config = dict(
    n_head=8,
    vocab_size=8192,
    norm_eps=1e-05,
    qk_norm=False,
    attn_scale=0.125,
    bias='qkv',
    tie_embeddings=True,
    init_std_qkv=0.0189,
    init_std_up=0.0189,
    lr=0.000687,
    lr_mult_o=1.29,
    beta1=0.95,
    final_lr_fraction=0.05,
    steps=3436,
)
MLP neurons of a small language model. Each row is named by its layer, matrix (gate and up: input weights) and neuron, and shows model dimensions 288-479. Each number is 500 + 25 x the weight over its row's rms, rounded and kept within 0 to 999. Numbers have three digits each. A neuron's up and down rows have the sign that makes its largest values positive.
Before each neuron's rows, "fires after" lists the tokens most often just before its 100 highest values on Wikipedia text that the model never trained on. A number after a token or word is its count.

fires after: "\n\n" 99
L5.gate735:498512505467520509527529510521468460515517465482552496496468558551509501484485545511528495519541472499486505456470476499508489527522544473495497483484504552499502522497496489493475497481510483550547524483530509496484497472524485519496526507504494495493512500503531526468483499474482465486488541529516536524507510481497472565571496534514465508500502524543543490528503534494486473512480470490504520512481496519556544463512501545489503511499517509547471496507501507525529505520472490500488538514487491505531458490529543485492465512489537477566483487526537525517499473491478498519
L5.up735:506465478517523499533498508487434511481475503507501528506468548514475526481540500521550509532476507504492567460491517510529510493519456525511529506475459517488492521464505480484511490537506519533492455514464519501461466475475466529458496486518481515509491516516503531479499481468533498479476541496552498534527485540513517476517481543495517513500544489508465465521480543449489468539519500500498499527498544489519495519511545496470499490496491472514593488527549509504539523508478475547514524502530505483438478526519519511497494510452533499525536507490501536495501466513474517555

fires after: "." 19, "," 17, "  " 9, " to" 7
L7.gate670:473484475526477506487510555474535544511464510482468478516473470494482509519511472504526521524477535505479493449499500519508480531538493529511506460530519494477535477513486533487505498471497489474465485480472494471490469547518570538500483473522497504522493475500478519501474471487455564532496500510532511479542488498483515490524461523511513489505493492529450471514514486440517504526502495507506472460546480516517533478526531556511496505471494517487526496488479513460511511525502502518550518533514485492474493478513454482506497500502487467518514535513473531489537505498452460508
L7.up670:479500520547507506542504504486523499519486540489468463484527488478484520543506462543496505497499525452534493495478489484506519503521481527492519481456489446516469508481490527513515497494529494478536530494498502470485512555478538549473503501542490475488509495503481505551460506529496513491534481519514497503527469479521530516523502510511533521506481497507502467467506494487467557471497508450550481514497507488491489465452537479508508486492530521489483529521453502471518506511506516547458452479489489517464464488530463485513492529483516495527488506528480497490507536560483539501

fires after: " the" 52, "ith" 5, "The" 4
L4.gate643:464466484501481488507496518524487477511506505440455512482521494481458481490442460485496508508500458545518488502537478475531473498502519503462454504505456494467535524515454416491500491499500494451484448530476487471544512537497463516513509522499485551471468499487484480485502517512501503538464566485479503515554542524523467500459520470522530495534509516502495519466491506498494539497515539520512496473509506449500487510489494463513480475557519567503508478516501454516494523510486507523496496524493498519528501481531506496471534500478483542465525503507516509517514469527509503483
L4.up643:494509468456529515502467501514527504540469479515438537478486472500509494481472518535484453499496518497500509487488525478507481498490525536466523478549507500500521483524488536475529486502463514535477484439528517525511479508498542485518465527497448480508509509489523506493477552464472453488501502516516497473512491541488499455496513515507473453502479482534528515482523524498505484478509484524511492481520498495450511535487534474515509517539510518489497517531526498504496488479473516463468515456522505510524524525518464571465439543503481449513502532473494495523556468514514501553

fires after: "-" 24, " Sc" 9, "spe" 7, " bl" 5, " cr" 4, " Stra" 4
L4.gate307:517522535503455512481485482509477466484446510480457479538497525496542507498497544533488502495504509512547473479460485483506497515509485475537495499487436526520464462512508447475476523442465509522483532530494501545472525508516551531483478492491494494512482502539524500510527492524528499512463491545511532521507531476519504498512490455489467523545515486458481471523517479502451513487483468508507524481504488515478493484475460490478539484488480539506526492546496483520498463465519525498502474512494476500530481480493497532524507507524474500488512509478498500497495512516476513506
L4.up307:489485503474446497481537509468521443496510498492488500567529491479495478481486511448446516511533488514475507514465503471472521526461506438528514451515480530500536483501481521473493492505479523491528509483527514534509519504539524514505493496533492540522555501509494490533546470545486468537487491514482523496480499499568492529470495505490486519533505532488466530503508561505528458474513489485507515486503491529482484481490494549491485485514513501551511499507483468529501489532537519482456517517549448509480531509520514494485510524541487527482474495497487487485559526463501522522

fires after: "\n\n" 50, " following" 9, " years" 5, " that" 4, " finished" 4
L5.gate1156:498525561549544487480497502476519540478494548496522497522555538532479525491493520478496519520439548492473520516470497479496506540506491520531469478502524535504533447506504540456530500530526539484491543480507522475453459495531517505522495474471485510504494501506502505484480478483494490526488523518505492485518537469513492414508489495560494500495482467505454496480457508470524521506501489493521500487499523531498495479472486514496546457462499500506479504537520529478526464497532488483497522530478495493499520505518494526558506521465516520493484489475453516510563524526505510515
L5.up1156:534539551491536509501515518473502518516511491528537504487468513480533455529503486456535485511534460492474484486506541497490508454527450553459547455480596474463537497461472496481468522520515497487499503521505477529529509460447504505490509486517536538481511479489526513480478487470483457503488534469518558493466501496522497514505515508538467494473576475474532482488489503501494503492498492504467538499493516510454497517485480496511495442523514507524469492486461527484501481530475496447517492489457550519528486495505516500526523515476538475518488498532515511484513440509535531468

fires after: " |" 25, " on" 20, ":" 8, "On" 7, "|" 6, "born" 4
L13.gate134:517490574516535453516518470550504513557512500485513535503541489484519485478480506572495448560472501527505524487525499463519517502485455506543484506466500524458455499515499502484453466540448484521487505503497515501533484475510507512517527473524492526545509532483485491524529464528467498476456514512474537542510516500528502520478526487476472530507514546474495541493521511488496490539452533497522517516527488471518481494427480529466504451464472490515519507495484489484488518503475476486480481478510452463535482524502496550497502484504507501509468427505514497469504458493499510522
L13.up134:489454547478487485469522527463561520490463450530522512509530505493525542503465553506498524535520525488571527446510483501475503464521487497496504484492537493483509512476510522489496513519503506514532506511508506501509498504504551471519486519539499500465500507483495478532497521530521444483489535499521496513534487524547490521486519523519476536500472488464523524476493515493516533434539445483512510492541458501509470521485497464549501518487482535510481515519466485493495524507445494507517466489486493498502509556484504495532478506525497526474464465492505486507543490464517522463

fires after: "\n\n" 83
L13.gate885:504510488537525515528510495483472503517539462512465506495561505483507489518498525495503473507518530570462480532489528519489507461502476458482518470489479473463524486518490466519527497496465468512476489503491520495500531499554551484533511493475472494491495452510527520496480463496510502506493507520504486538535507503535500498529472514509513535465522506516502520466508421474508502500498479500537491487479491500502508524518531507489493527473520527512426525515528531542513488495457457523501522481460503488479525504448460556488528512510549530519532516464511518509537514503481526529
L13.up885:524490526530478511503514507496521472528464511475486562479469505528451492436541460510530524526477510545495522496512491512564529542523499506513494523513512518484452466489562536499462529467460488490542473494529547519491501479530482459540521503545540484482491501515476524507535475489529504456473515502494493456466512495524504520452503456487499484476480500481498500541495508508507484480503541467504545533532512520458467454487468509531514492431493468525521487504483522502490529501502505491492487516525452440473541513526529475490509508477442544512534498445472498511475493507499509457

fires after: "\n\n" 95
L5.gate691:538500468532508484496454547520485513485520484454555505505456504516498518543467492511476538468478496489513510492509501476502483456472518492487509554502496518478481472517496488486518517463488554522456506515513521525455479474519519514510506482482439509532504459502488500461495494502499435480517529521497480493521459419508434489479538469539515473501497486533484519492468502497506530538481464494517541486490479498542509466518492485518534513477517505503536539498475462498536516496459538490529519514489518459500490509518498523516500485464494483514490504499493525499532497515541484552
L5.up691:480487539515520513508472475501508501514489470478503507542514512534509507573538461521544488536542506537505465530524528526514473503544525497519509537498506481485494508445501502522507495536482511511487479459452486490520535462469487487532519475499509483475499541465503551537539498479503468501492521536510550514497511479509513458522512511479532509495547484479494467500500490504473510518505479527487523528470465509448496491571507530457570469483539505469493510520471480477503468514513496525537523535491524537515466544526503484512490519477506509534515475512532497457463490505559488505

fires after: " the" 32, "\n" 12, " in" 7, "," 4, " to" 4, " of" 4
L5.gate976:475524502539454485516487487488468521502490514528483501454532444445498462499519428508486521425487436505497470519510449466484530504514502509463510485488455493518429475501524477481470481491465450483493519480527518499465495480483503458527520532512537498469494500513516475507509539474563460514479528479454454484527505505509542519558567500497464530531513467477529529508496490491480484503491501503528501494481513472503472482476539519528518546463536488508476505521485449543501473510493560527485536503509497496515487539536507468493491528455463486495472475543539558483521464449507519503
L5.up976:489489534503512468491528493473500532542573555498509534553503484508505531487482520459507507460495493508523495483563486508502539475510552515476514521473453503466516483497537555495485511487510498528486522460491515480490488506521469490470515488471461466520485481501478487480468507499489486466492512448484512520502504509482557509497504508501492498472525510537541476500457530474464472561492486501525518492512532530508530509520514525483509535501529466494494501540505517512515468511531493483485533544484507505507459480476505493459485519499530493528505516489488514489488486483487516509

fires after: " |" 37, "|" 11, " 0" 9, " 7" 9, " Pe" 4, "–" 4
L13.gate523:540442489469497469526511531472523516528553497479497506497516511471529521501485484524453478541471455455493510428450516492485503515473501523498487467528487483468475492466512526504503518506487548482466488549522503528486472479528545509533493495508462495510479514527522493528511499474513493503512480511520478478512538531523484480533520471516483542531517442455504464550522492524511465536463506530497515532513497508452485441505487544478466449479478515507508495499508511526509454500492504505484513487534489503484505506503440489494491472564481522523519518513522499514480518500478457475
L13.up523:516473520481472525462472482519537487475506496547505463486451499486486496509531542552459459504508532484493518482472473473458533550473469498520484496519525534495516523475531504518502506530481493454491530510484474490529501502480533511510483537478519508496493460479461496488506506500480493436504510556524508492501527523539517461515509483490517503502469482501488524522493498478537479466480512496519457486518511473480485508464458501488503530533475513487497465493483471461524527502485536502465467522479516496523487521491483535517486446498521489511533542496498491469466539491500508489

fires after: " |" 37, "|" 29, "." 23
L9.gate1234:507503515515518513478492515485505462533499482471439507475500491510484511504523501521434494491499492521533508536490474510441513521521438503472468500506503493456519466518472492484460530509524489524487495529535455507539539509495512508510517477488466502482511504467494522475478544487458513538490544485457505533519462525536472527519495463484508528503499479522451458514477465544490497436501500523513462505516505501456455516482478522524514503501508503550515490534477513519535467495496557494485500518468497518520516544496504497528500490489528568497507502566475544499515475487495499459
L9.up1234:518464510484522487526525508499518473496500488482494533443464496442494512485503481505487452475538462505537500516493509546475482468470427469518502462514533524479502499494512481494529502494484475506540508508492478497529514510492509531493472440514505492478498518506501482486516499499495513437462529548514486512496514542521475498527469531485525544472490490487471508488518528485495494524483503486481492491494459470484525497444483470518502475512467516532474512512494504490438552464499511503537501441496540458506508479461526513459487500519497499497463512450508470531497487497446498492

fires after: "\n\n" 71, " by" 8, "\n" 6, "," 5
L5.gate448:432513555505477510510482528524504510492503507516450523489487490498493442477482479512518486492475466499505521553512481489520497481529455542471474477488499531490470462483500523462480485570517474516515459473543532496487490477534511478540497480539504483476477482534499483482489486475473467489565550532508508556528506535507462481506525532502509527500470480490512555521507488507464483484502531506509538502507492522513512492497497489478534540491511506563473519561505540506510490559495465490467493474475504478463515514504528452541506515521535470464515509540499477508491470502513485492
L5.up448:508509479482526550498470539532545491519515535563474490469529521514537511477508491485495513528475487474534478510506484496458494500500486483466441490508531488463563466481528557513518494543497548561568481535527539493493481508522471511476535504499506483496499520485495510428486499532504481538538550484519520490491527485513439457509452507495494499529521478495517507533556553498505484508549502500506510501474496466505543462487533499466510512485540487516511479500512545477513484464532535494495455543522501526472498518491521477495496456554523526492509540487506516455497500451504546501

fires after: "," 24, "." 19, "\n" 9, "\n\n" 6, " G" 4
L7.gate313:510481532497494496526492544504454495529559459494518488510465490537474516514521492525506506547523447492503484464483463498489487490469508450518455519495531542488515489484469462461484472507509484484501510446482489528480509471511527530541515491517457512492516516491520495500520504502540498534460517510523504510482496518517476488467510512488495507466494536519474500499519500502488481510516487497493515503505519513496508470510460559514512484483513540494541461531526512503471486500453517505514498472507517532580565501544516579503493507478515500505537527525510507489515473489515512505
L7.up313:519515514525504477518557511501518487470470523522474548488461496475459464525486460525501529539528519482485459501518511480499497471517445492541506522540498525501515489445532467499483492504507458501489490542523505495518498473461438498509514505500520502557560533487500524477552468506551505521544506478519440483505496478528498460455515481465499507545505477468525515494491521516470491511498480525499515460509545447474469454504485503469531536523546533486520515478483502462518516500469498524530509502520529531520500483523518466501516474514522496522486520502480494483492483517472529475

fires after: "|" 32, " |" 32, "-" 4
L5.gate575:523462552501491506454486454576493499495551510544480484524466515547517506490475479525456504528537476506520515500468516487483455511506512469487537502516472499548467485484509458482504502483520499536512476493508501474534479494508487484511525482498495506485481497485483517517523492531525532528501527491494505493520456531511465500504490503516482509477522491506531526498565526516495516475526522524512469495489481472507472503498480422560528528488524482526463509476454504501493500501480523530491483546518519489502506455486492530506497455511479516455506524515539471489501489490502541514
L5.up575:462495495489527527502508458445484467516482509484508498487518513493459474504508542459478502539550499482527452532473513520540475528503521487514527508553526489492468487528521529467514510511537509543507528474452469505498532486470533506506480474514491491514550500508533500501518518506483496491507518481484455541511512500488522444495474485429537533555526465510503479551494472492519427494507473465518488487527526483479496477526502509511470519492522529529523507498521487533523514528459474505492491457540480515492510522529489451521502517520520481528514475501467493495518505510494498478

fires after: " the" 47, "The" 8
L5.gate415:484478465519500521509476492498504529493530467478476490522455467472501463540432466504489446525492476472515494497529488515572504460516466513488508516480449475471496536537488484523549509480509523482524531448499475480505579513493506458476464524502526497498525486523511515490540486519535511498481486461525472542496521524531491495517506505509506501483482531517519495463518501494561489494466528538472483516454550518499495507449504536509493474524465515449501487498460458546490490535458448503520555511501474483511494484487476494467489484493482535547504493485472549519455536497446557517
L5.up415:467495465560542493482454481513476509466522535493506529492471490521494462509472497494518450547529503442503504483532484457486467482481484520471528536528539478485510494493492500512471503505496509532511516513546505467499479485500519462518498458538510518511511490540546465550514531485492488544503526449536519519466459495476530505512472500498516497540480472482509476493524533509537494476508477536453474504511492476527523493545475464498491509486533512562532553519495453489470508492506488513526491483497489487498470502459547444474499507503518494527480542533525519562514466493479489506

fires after: "." 49, "," 6, "'" 6, " an" 4
L4.gate356:481514485519488532494520502529472488519523463482487549486493479480473501486486531473496497536479490515487478466470488484503473499503466548491491520510545501438573475524485464463501497481488500497488518523534491543500491493513471558524510505502507490495528446514461529512494510466499497488484460465484500481511509457494557470516513540525500517496502464556530492501505492446496467465565496453487532473480469516507482432499517491493463511514513514479496533500487535495483483538491487540521511480529551518506473513519499494503531536491524466478496491493466513513522517523516505534
L4.up356:485495478487491516503547511474503485453469483529471500509503458530504462477516519513481478498496550482496477516488482484495502499472506520517525531515474513520514467540527507504508522461508521491524507510515446478501519480438516488483492512457475515491510475465504535481471503540486491454467546509505434496506547518480536503554493478496508519479424489445486511507468484481447530439515503456526508524501480522524504464498526499463475510471476535503501482520492482495500508478532530526532474481478494532522496498499507507522469495499507464484533515515487509462458468467496493556

fires after: " |" 30, "\n" 12, " lo" 5, "^" 4
L4.gate1081:512476573525482540514509454507536539483482528520491474475479512502505547462493485477498482514490504475469464511496517536461529492478490509461453514499483500539500464488465559465508521473508496487568516521534503489524466547508457519508486498493502515468497544459471479510473508458504515520486534521498502504459488528523547522517508535528519495496486472493502513483479495561513546508495426473518503482477511477490474471527447479455498512487487504511551525508517485479507482465486496533514488513488542527484482486475516532509518468499462495458473501508515491482506503501469487494
L4.up1081:511499527453475495458470514530516482507526460482509495526523470480547500529531506437458473509521526474518485543492512499472490514487563506462500522491539517481482511507472498496505516484520530484484494484515497555482531492523513477513512457495493519483510468501494503530495485452466470476527507514522503494511496499521525508483469484503520494506480491473531470478507485486471471488450517526489471545526461506524527486499496516533542466502488518467476518495464507501532462525466469484525497502534480490506480469481489463460471509526546506488501481518462493556531545516501491550

fires after: " |" 47, "," 9, ":" 5, "|" 5, " a" 4, " (" 4
L13.gate432:515498492504492469502506498508434524491499492533535456476487532512530511539495486495541497508463504485501495495493504515513506516488472493537484545534510524514501507498477485484536544500518540513507497483533506546469521498535508484505497545517482529506509467512535501501470458533566477499479517485559465507425518533494499494521535504479518474489454466499488503507501495517487500486549540475491502507516521511506530486514485508495481460481507481524544487465517479500539509479501521517494500520492459577523492462502504496508503517512465498508523509499476486514478464478485529511
L13.up432:525510481519492470500482484486530518534464500494487473481495530473509522516482504501452506522551540515497508513480532524498524499453452502517498505489455479548528536511480528536489481481542517478530514551513458481513534493504520520533506522513541524513530490481497488485491513497483505500455486464498545509498478508463499499539526502435500526523553479500502471501453490487517497533438519519527507488529505506497460499508513497490479491532465517517470448516519500525471512501489528477493467497473533510450510486528538531522458494532483505495500490478495512527451475511491502506

fires after: "." 23, " /" 23, "," 11, " with" 4
L4.gate96:468476506525510501466490517518480539526519491489480452589529519527497484494498494503516492480480492491447504500496520503500539459472489563509473525505463482488514496497438498522477499503487495472488513506518480512494500511505505517512508496524511470527529488497488515523528518476470501539470517504515465510514457481488509495460471500519549539464528516526521458511510504505514471531498500508459514508500522469540472512484578535472489516507510452515474511522463538472437485538526498501521535531534471491541499474506523479499488492468484538494487499511494513521505528507476491469
L4.up96:445492484546488458494502516531494527547531515481545431525477445514520495491516518521501526461508477524505512504505485544529476495518471523474445509538526508451484529473487493526471488518566444489464450502485472508491530488512542526512502492540499523470497530519482486549472516456496514467474500478510494528491498524515492483467536546496480499452517476518482491493505528490497459529500498515520464489494506466485527526506500484492482505518545487490410544516454505493513499490488536504506513521481513486478501508499497521498500484526510535458502509474487512512476526514486489513

fires after: "-" 67
L9.gate118:533499497474529488460503498507528513506530524504472533526505474499534524473525511508526504516490487560515519471485536524553503450460508481516512547477504515498461510484503501529510506499571506510508471474513491496520512501486493522527473507518477492508544528488479489522509503524465524456499498491473463515543477519493489510496494501499533476486501507538524491526501502519498453539518458514512554500516532467550485528504472519486473464550492503515510491472487505463471495489496488512492478509542549470500478514513484502496504506441474507439507503450553487521495548504543523529
L9.up118:457447531497494499503461462484505563465472502501507490505536531485487506433482484482514530520517485529498510509531498484515547500502505504546513481491499465506489468494472517538531524457532544548469524484478486460511484467510513541512488462477475461523504529492496510534520475476496491465544516529512492555495501482500531508503496477546519512500502521470514526490500497518486472466554479500491458517477469481463506477551470497495522522486526502504476505515530487494486461495473534487508494502494527475498474477543518463511497536544483517517509514488478516523493484531477498514

fires after: "\n\n" 100
L4.gate1217:538496511543537463520502487477544521499555518517477537517514524459504545467497484497531487500450498544492503517468506511510489446507470468478501509513489486534499517433465492446556526504485525504534507494522491502494545470464504498482474504507522513510487468487492502473493462545527478531455504476543540488496507463511517501530422516529490497480465530514491544512500519456519498536453492492556515499498486502523500492523537487473500483504493537492509464498482534484515497537522468489544516514483512507491510445534486528510494477463510491505480475492536457490490492478538503538
L4.up1217:508480509514531496513524491509456472487506486532531490463539492515494492515498490528514509557518501530496520475503463448535465526482513466533562493503546509511503520487498532488509467456497494512482459487459529524506496539577557516482509501541447503498535512495465505499519528511506482515468508520524546520528512502515527496497513544517465487486488503515500483453518442476499479492464497484495495462467495488503471474494523469514493547506543494545505531472492487485492519507544537461480512485540507491495512522516504476448465468489517507519499506486532510529543485514515535430

fires after: "\n\n" 100
L5.gate783:497548501538495469497484478494500528540513497504484474523545496493497531522521488515519495497501490467513522518425513504502465498530442453466516476514511517489509487525503505472502462491466478507511481522461544474523542523480486489490484466508501466491520514497483501448524535488501508507471513536485505511536512530520489493531454478513471523489499483510560526564517459442553438518519535484521499480515506485497475528525488512459463492517489521497511492511492504492534489494508495489548487484472513492508557458488509522488500477517507478514520467485502512489537483509480510536
L5.up783:504469543495517430531534525482443488511471517512492529530524512487495537551520488459529529507447460501508500476493490504488486487465484481478492482503570534527482483451507497504531495490512485497488447490537555513480487459503519495512498493534533519457502496514524545500505478496468454518489486510469528490533560516485485495513464524508475510499523505484501533484440519522540521551518495508540509508457512484469485511505538490500495486470490489518510520540474508490525527471482456492490508500493483472487473568512588506468489470482531489463515476507521473487517485532518528499

fires after: " 0" 26, " $" 13, " 1" 7, " 2" 7
L9.gate1108:488454481543487507474489466513499505499481472479451500486475478506479465537502483460469492486485497485531477537476499476464508502484473493476490523516531486497481547533522582460430519488527482519468508492491490527522494530485546473492524525519499556487503465486536523443483480561526517486491500459541522507509511473551472497518508497431508479506503500511500524459519521475506480496498523513468528495464503492519508537509499481514487500478498486505518481494553512471478498470474495526531486499488522488497503502567464488520529500496482490537471497467514520501437457494504445501
L9.up1108:526465478511514519541510533451459495518530465486475503479479484501517472481491486570538479500485498493487473490527484499512520455545478497510479505529525490507485451507557524484513519474501486481520482482465517486500501477495503448433469482469515501457500512508467494530522505507502479517511512561514493520526476516467484471500447520497513484485486505525533482462451479517522550484526482508547512461489462454484504525514468476512461509472521477501480532504502515515500467461517462518482494518478528518495483527484543493521520518501500524468544494533525428527458470509495443516

fires after: "\n\n" 100
L4.gate193:534481506546553470518525479469478521516507449504477550493529512489506498471508484503514513546498472505519486513508483522512502475502520455485545497519493506506505539491492513440515465476461497470486468488520542493503491501473514453469497475518493475515512510503529499505486476561503471502475522473478514521487509491523483500524479520481484509495510500539479468506444471510468488514503462500562492454474516489523456485463547516526460532518529522552512474485479536483511522512518524479521510521495524488493526505522541502435561491458525496532483492518571462530526449484530534503
L4.up193:518513518552489452484517481477473521513543526511516533532523531514481529494518456517513548540523492518496515510468504493518518447528491457487525498489499527486520479471483502452487484465470528470487481477519521473476509459532535478476525471533495493496486527469503533471475499520525467487456508496509530526525517516526545514533464512531477525532499530527465507481466457472524498535513518503517514455474537532499459476508525491480530525519551509493511484514469509483495507538506524453500510496473528480479501521464526522510492503475542460502488521488520513489546461502529515483

fires after: "." 40, "\n" 10, "," 9, " the" 9, "\n\n" 7
L7.gate714:509522477473509418483488516478471555504501533489513483470490511485526491469472470542534503499526477503518505482531488499453510501506516478545466498495477504471529509506485466529486479523502522493481515469498507509486532515507521532496480507496480534510532508503543478542518457544494528448485546497495474507476475512478532514534483489511500496483484496513474548526510529478486475489494473499518478543494478494508527497484526545518515481487554491577489509514507482535442460530505473499537461488520495501532519484483527549510532485479538458506472544494517517531527520551502500483
L7.up714:479488492478564485460494484490506464474514475509487536540500532548501473484502481495498500503545521529499518483482513504511502486526488488501484520510509461470479494448496512491520536537538480516521445514453455536506502499512479464498518501480501467499486500452517523518534508498452452526479495552469501483470523513510507505521478463453544487512505464489495482480525518502539460562521508488468509495519530503516487550500463495486523478499512539447462476479504532529522491503540552498515534498511496515504512481545528510462511515534502516521438467476480464461471509498497544489

fires after: "\n\n" 100
L5.gate534:528486514546487470537532465505470547520528500475509527514517531524484511517527440538496533516527456499528519487482508476521482498477501447485513491487485519480483503487473470460485490485447513463479466493525523505485522492516484481464530489517477473503484512505479528471513474512516461550473522499504519526539527465525489506508448503514465501516483518532464534533472487509465495524486502470541510469497547495466485475491523514489509521520533506483496529490468507471526541486508506456517490473485502470497529491494523509437519484521547483519491463490512506478548496518505527519
L5.up534:543491495544521470525507483460473540509518473475505542506495533499495497478526455478506503529528460542492519501491491517516531479512467456484507466495502516471470498492491486447491471463482510486463448497513531469494495473486531451471541479533470455474473506535471552457497470518506463511484505506489519470501534502540495534522486522522468502505525502541483524506505504510522477501506491489550522473514504471501452495491530478468501517527534506523499512464479503458519551514510523477512494540504496457510495474498512555493501490492543489510477480506524520458529444504531534509

fires after: "\n\n" 85, ")" 5
L13.gate262:516514488476515526507505499509502497522515525515502477458496515465478486519535487524511513504502492518491516472501477513465523451485554480485494497520543519532482514502492459497535480522500514491493518467534513529532489448545516529517486454543482478530492491482481547487492511486518469485516466481498490503525536496523520518508497511540481466502534526537490505489501496494509515550513488466529465551483490462524489456504477490463493521522501497492502488477471554524496525497534514465511484549514530503508475503494535514492490527504542522532464487480501542508533476500549496490
L13.up262:490467528524529490519519506460528514482512529518554508500529454500520513479499513525520518490483510523489499525523516505506530499474468539487491500498496497458509473544540518492521554533474542464539529472516531490493530466518510492499483486485511473474466494472486509483518530520491474465527534514504542533532459533484451512459473453541492550479463544551502523486491483534515546513529477481485489487495533504478533506472568472507503500446514510520511500461500505516474542497445542482489470510527515467496433479480488461509492475480508509488501515497497537491538474525469519494

fires after: "\n\n" 100
L5.gate957:535501516510531474493522464477505553507521467477482533529516506511487485471527488518525478512523446475495518509495455496525503467495533475460477486516499515480483525470480496437537481475462511489472468482533532498483484485478535468446510483539476480460518507518519538474494492508487459518495521480499521498521501502537481487476494503541460508485487512530465513502462483530483484549559454486526452463489529454531474479460549489477476505523542509532517530487473518474506532481533536469525514477486509478483495492505529519465519477475508523489498471515499464482539451501532540512
L5.up957:537509522530500465505526483506501525504546497478472537524530506536488492485554471525505502502521455498491516502499469524546508457519506483467480495518494521465471508500483491448494463487475505485487452482517531475488486445525546469451525485550484490463518533497486545489494511498497463512455519487495524486514516508548467496472473489552466516483495525511494548524483471500506494557531477456539498467500541496529474471469525496492497524523541509538495514490451517485493525515532520463530511508499508457473477496479549542485497481479535514493511485479505495474534463518529544519

fires after: "\n\n" 93, "." 7
L4.gate1327:522479485560529502478525498479471509571458442509479561491508543496533482455501486497519445536504486492478491545500480553519497510482492478504491480540530488503509523460463520487484507499480471496476486493511497516499522511479517518474486535495510495526507504482492520515463482535508480452484523473477500493529519478488528508527474545487491480453504488496506485520521473494492471497520524465474502512470546454537520528479503495525512529466531470539496484500494522458507512506504536465525485518489517475506485514493518489479525542460523508490499519531508463485527481476537508506
L4.up1327:501547522516493505535514481487477515513516510476474547523502527524501525492497514513528527528534495475543502496480478511478511507499502474494539516471499501480466479483522513459524514504444507480497480508534521462542514458528477474497516468504500512517498493533489496484518476503479480533476531450505493515476525518530538526483443497508513502531530546509464508542465470468514433495516518482542526472484499493494464456523513531526525487501529502525530493562456460471515547529518472430502523500511529494509489542492503490516486491476541471535510525480515501490563481518522465521

fires after: " 0" 24, "0" 20, "1" 15, "2" 9, "  " 4, " 1" 4
L13.gate455:446447478562491486500486497489470497496461474495510504500498489464492476472460493482478456548497524511494493515544494518479499517549489510497511520506511524464490515555485538457533467486463482509485500496510505503490480485501522539494513502461546554557485479478473510474474505491496458508497511538543470514472480472498469539514470489535484477510533465498482493470520501484487499525529444480493506481496494501494509518507529457482505493504530496468500527507547499478513497483495500507430477493484477504509470455525495449474514477474550510518472469440442577498457461527495522491
L13.up455:535470508531504467494503505489513493531478528516510502527474448504505486491495481542481468527534504511494519470504503502502467459550476511532500494541467497470535494511508486541481492518478490512469517493515517528516512493490490503519459476527464514490518495498496533471503517534500510511482513466511483519501466474538503508498498519487514477494516474537505469541484511500541494548529453475503483509447476483487559483552523501539512446480499532513482447540493503493496486491531490446483526464573504466535540537538490508472483511558490494463522519502499507533458475468481510492

fires after: "|" 42, "-" 41, " |" 17
L9.gate883:522512467511525464515478514456454454495505453501476487499563535521497542480493479501541502451465448479522557469523468487482500509508460546488518516536487493455524548500519475506494496499501487500496487506524463504549517503515497457474492541503460513467477475479460478514480508450516494483462509501505497491524517545508502510566476466494489475515484501499466506487460457495532509531464522503511486521489518452545506517504530494498511490478521480460478482503501528455493468499477494496514516450542460471503505516516493516484479493453514480464463530507530511466466493480508489494
L9.up883:517537520531525521504479478526501496530502493520487460538477543493474515511453487530458438523517525506482543514480494528514463492533500539494497499479464517511509503477494489494518527544521506543528526481459520452514508500471523487496472484477469497467499507488487483488463496462508509499535502475506460498521501509516550475498528523511564487538525504531509476514530537551485525519504496477475491505502518492475483524482487501539512523504454508463464435519448459492472536520503499500494538487464522490436455506481484479480534497492503485491494521538565506467471497493517476531

fires after: "\n\n" 100
L5.gate55:532505513519526461517535464487482542523539477485470556516531531513500502462533483537523490534528459497510527502481464514510522468492497474462516484499492524477516516471482481461513477465455503493474468470534552486483505485484513459455505470530469477485523528500518534496483469515505461519484538483497505507523526494540477486480469505511463521485509519527491534515474462499485520537499458504536487456493520493515478491477558513498485505521546538517502505455471514459500520490524519463528512485485519472481526504531550508467549482463542503498486475490520485492535461517520528491
L5.up55:522509520542537472516531469468477519537541495481494540525536533492485511481542453524520515537532434481498520505472471534506509454516500470458489462506503511476484499487470480440504475472470515502499472463521550461473497487487542454448505493533460488484546506512488552471496463509530470505462555517488531502532492508542486491482468501518471533486508528528502523523485474509492512530532483507543496462489525506517481482445554487475505525517552523530515518456464494479497516507519540456529535493477510459496523481499536536483531492491534491516493472489500490489541473512512528506